Part of a small language model's weights: MLP 640 quick GELU.
MLP neurons of a small language model. Each row is named by its layer, matrix (up: input weights; down: output weights) and neuron, and shows model dimensions 80-143. Each number is 128 + 32 x the weight over its row's rms, rounded and kept within 0 to 255.
Before each neuron's rows, "fires in" lists the words (lower case) most often at its 100 highest values on Wikipedia text that the model never trained on. A number after a token or word is its count.

fires in: "a" 18, "championship" 10, "1" 10, "day" 4, "tal" 4, "so" 4
L2.up306 [130 209  85 122 122 117 203 113 136 189 147  44 152  54 187 123 121 128 158 125 104 156 125 140 112 111  99 124 108 185  98 177 102  79 107 116 202 103 109  69 126 144 138 196  53 131 125 112 112  89 126 109 114 102 132 149 139 130 120  79  84 177  80 137]
L2.down306 [179 160 166 119 145 127  81 144  70  95 117  99 124 182 120  99 138  89 117 114 106 144 127 142 141 124 187 182 143  40 138 106  91 202 157 105  77 128 165 200 111 108 128 112 122 100 128 124 150 128 116 183 135 115 128 102 131 114 115 154 132 170 132 129]

fires in: "she" 36, "he" 22, "who" 10, "they" 4
L5.up8 [139 126 137 163  88 154 161 157 163  96  92 190  96 166 135 155 151 114 125 143 123 161 122 115  89 148 143 178 147 161 138 107 107  61  56 133 150 101 110 113  99 121 135  10 150 155  88  88 133 156 140 129 104 141 157 133 165 116  91 122 106 139 216 128]
L5.down8 [109 141 175 149 108 119 113 164 115 152 149 103 110 114 134 112 128 185 145 170 138 131  66 182 129 106 128 138 127 152 135 122 171 107 124 149  58 114 118 108 120  68 114 128 116 124 110 121 133 122 154 163 156 100 133  56 184  89 154 124  98 152 141 119]

fires in: "used" 18, "company" 15, "house" 10, "effort" 8, "united" 8
L3.up440 [ 97  92 134 146 128 126 204 113 124 133 174 149 137 135 109 116 103 113 106  74 133 135 142  83 128 159 117 151 115  81 105 167  75  94  54 123  98  93 131 108 128 166 100 144 105 139 137 164 148 118 149 101  83 151 166 130 208 102 123 115 177 169 102 175]
L3.down440 [ 86 157 142 127  71 102 150 183 132 147 158 126  70  73 128 144 163 104 142 206 101 172 142 175  90 132 119 132 123 151 122  73 164 164 148 143 106  79  97  54 159  65 161 130 157 108 155 149 147 112 172 179 134 109 154 160  88 165 116 165  59  96 171 146]

fires in: "germany" 22, "france" 16, "denmark" 9, "sweden" 6
L3.up145 [ 84 147 154 192 126 112 134 177 157 123 139 132 118 152 152  83 136  87 104 136 125 123 144 111 182 141 158 168 204 134 179  90 130 137  89 107 154 104 134 145 116 126 167 104 133 104 180   0  73 156 116  83 187 148 140  82 118 117 145 129 135 106 151 163]
L3.down145 [123 109 127  91 136 123 179 118 124 143 140  65 118 135 103 136 106  86 136 101  56 158 117 170 136 193 125  91 147 113 104 102  99 137  88 185 188 109  62 121 174 125 127 121  94 131 114 128 120  95  64 120 144  97 143 138 133 147  73 123 116 160  70  96]

fires in: "it" 15, "is" 10, "was" 9, "his" 7, "after" 6, "her" 6
L5.up194 [139 153 201 117 128 116 143  83 158  85 107 123 106  93 145 113 104  93 137 136  59 150 133 166 163 166 122 125 162  84 186 163 169 156 113 103  87  78 127 126 150 192 135 163 149 180 146 109  81  97 159 118 151 120  78 109 122 119 133 140 137 174 120 149]
L5.down194 [128 152  77 105 181  88 152 101  90 135 193 144  96  70  89 109 185 105  83 125 114 137  53  55 158  85 114  92 166 128 135 148 122 155  98 162 165 124 101 125 155 116 102 169 145 145 116 105 106 105 128 162 139 149 100 217 117  60 127 111  80 112 115 148]

fires in: "were" 41, "are" 36, "be" 14, "was" 4
L5.up401 [143 172 119 133 136 104 153  91 115  61 136 103 149 137 136  68 153 126 152 142 126 128 105 141 110 143 153 104 137 130 133 111 103  63  74 111  45  60 154 133 150  83 102 147 127 184 190  70 136 144 143  90 149 101  72  97 100  88 144 133  62 214 117  75]
L5.down401 [159 134 148 150 135 131 163 110 155 102 124 108 158 123 166  72 179 155 185  89 142 122  60 143 170 107 187 117 132 103 147  97  86 117 166  93 129  82 146 155 168 112 173 157 145 188 164  69 128 164 150  82 145 125 121 112 115 155 185 131  99 199 154  69]

fires in: "career" 17, "kingdom" 9, "muscle" 8, "structures" 7, "conference" 5, "data" 5
L2.up597 [104 131  99 122 147 141  95 165  98 133 175 180 120 159  86 128 186 139 114  91 141 137 110 160 142  96 105 106  83 141  82 129 133 132  88  99 163 151 116 152 105 118 113 119 141 143 104 126 164 151  89 181 138 174 138  82 153 155  73 110 128 100  92 131]
L2.down597 [ 87 106 111 135 121 176  83  68 139 184 101 128 158 122 168 116 136 103 122  92 101 170 123 130 109  93 165 113 115 116 131 142 191 120 119 179 166 126 101  77 142 117  94  99 151 135 114 148 154 139 161 126 138 169 106 131 124 175 103 164 164 179  96 144]

fires in: "saint" 12, "there" 11, "part" 9, "obćina" 8, "well" 5, "volleyball" 5
L3.up275 [ 93  95 116 157  97 100 139 141 154  39 137 206  77 209 157 165 133 117 136 115 139 100 129 142 127 119  88 165 135 149 120 140  98 176 130 128 138 169 121 111 151  93 103 127 174 113  84  73 113 100 115 115 180  94  90 135 114 120 138  85 138 136  90 173]
L3.down275 [127 113 162 101 106  74 122 104 186 155 147 169  65 119 169 159 139 121 133 144 140  91 152 170 181 100 107 155 179 142 101  99 133 174 120 104 144 155 121  47 159 168 143  95 126 132 171  89  87 111 135  95 187 103  88 177  89  56 139  66 131 152 117 150]

fires in: "well" 32, "apps" 5, "close" 5, "newly" 4, "list" 4, "known" 4
L3.up387 [139 103 117  95 128  78 142 126 107  93 164 129  84 202 138 137 104 100 111 162 123  66 194 101 130  81 153 100 118 122 121 116 200 104 152 131 136  96  99 118 195 115  93  93  83 162 175 134 129 134 153 169 108 122 210 116 158 153 180 158  99 154 141  78]
L3.down387 [156  74  89  90  95 139 109 146  98  66 128 181  89 199 127 149 172 105 117 190 120  93 149 108 134 104 205 143  67 120 125 101 203 121 154 139 125 199 111 135 152 115 122 130  96 139 167  91  90 175 138 129 123 101 149  99 159 124 153 161 125 115 110  89]

fires in: "school" 23, "team" 13, "home" 9, "branch" 8
L2.up585 [147 104 177 161 148 139 132 127 126 156 147 150 121  96 136  89 125 116 127 187  99 123  95 142 112 127 147  76  53 143 110 130 149 197 145  93 123 108 142  86  79 154 121 113  96 157 129 129 127 136  97 155 177 130 131 130 146 119 150  92 169 177 110 135]
L2.down585 [ 87 104 165 114 171 124 142 140 167 158 112 100 126 111 131 163 210 128 113 183  75 123 105 109 145 103 130 117 117 121  83 113 100 148  92  93 146 134 150  82  77 170 166 143 192 247 131 133 149 129 109 182 108 135 106 175 135  89 172 136 115 109 150 178]

fires in: "well" 31, "front" 11, "success" 5, "widely" 4, "less" 4
L2.up27 [160 134 122 126 150 181 134 152 114  88 146 161 111 137  82 103  94 121 153 121 147  53 126 127 143  75 121 125 104 164  86 156 101 119 115 136 107 139 137 127 198  92  97  97 137 101 147 124 197  80 137 130 142 162 126 208 189 141 122 129  94 159  76  92]
L2.down27 [199 155 145 138 140 140 120 121 156  87 139 135 142 180  76  71  72  63 107 123 145  73 150  91 141  96 132 145  85 152  80 137 135 105 118 109 138 161 141 141 178 176  68  77 161 105 132 122 135 120 119 135 113 129 115 108 190 108  81 121 126  84 150 107]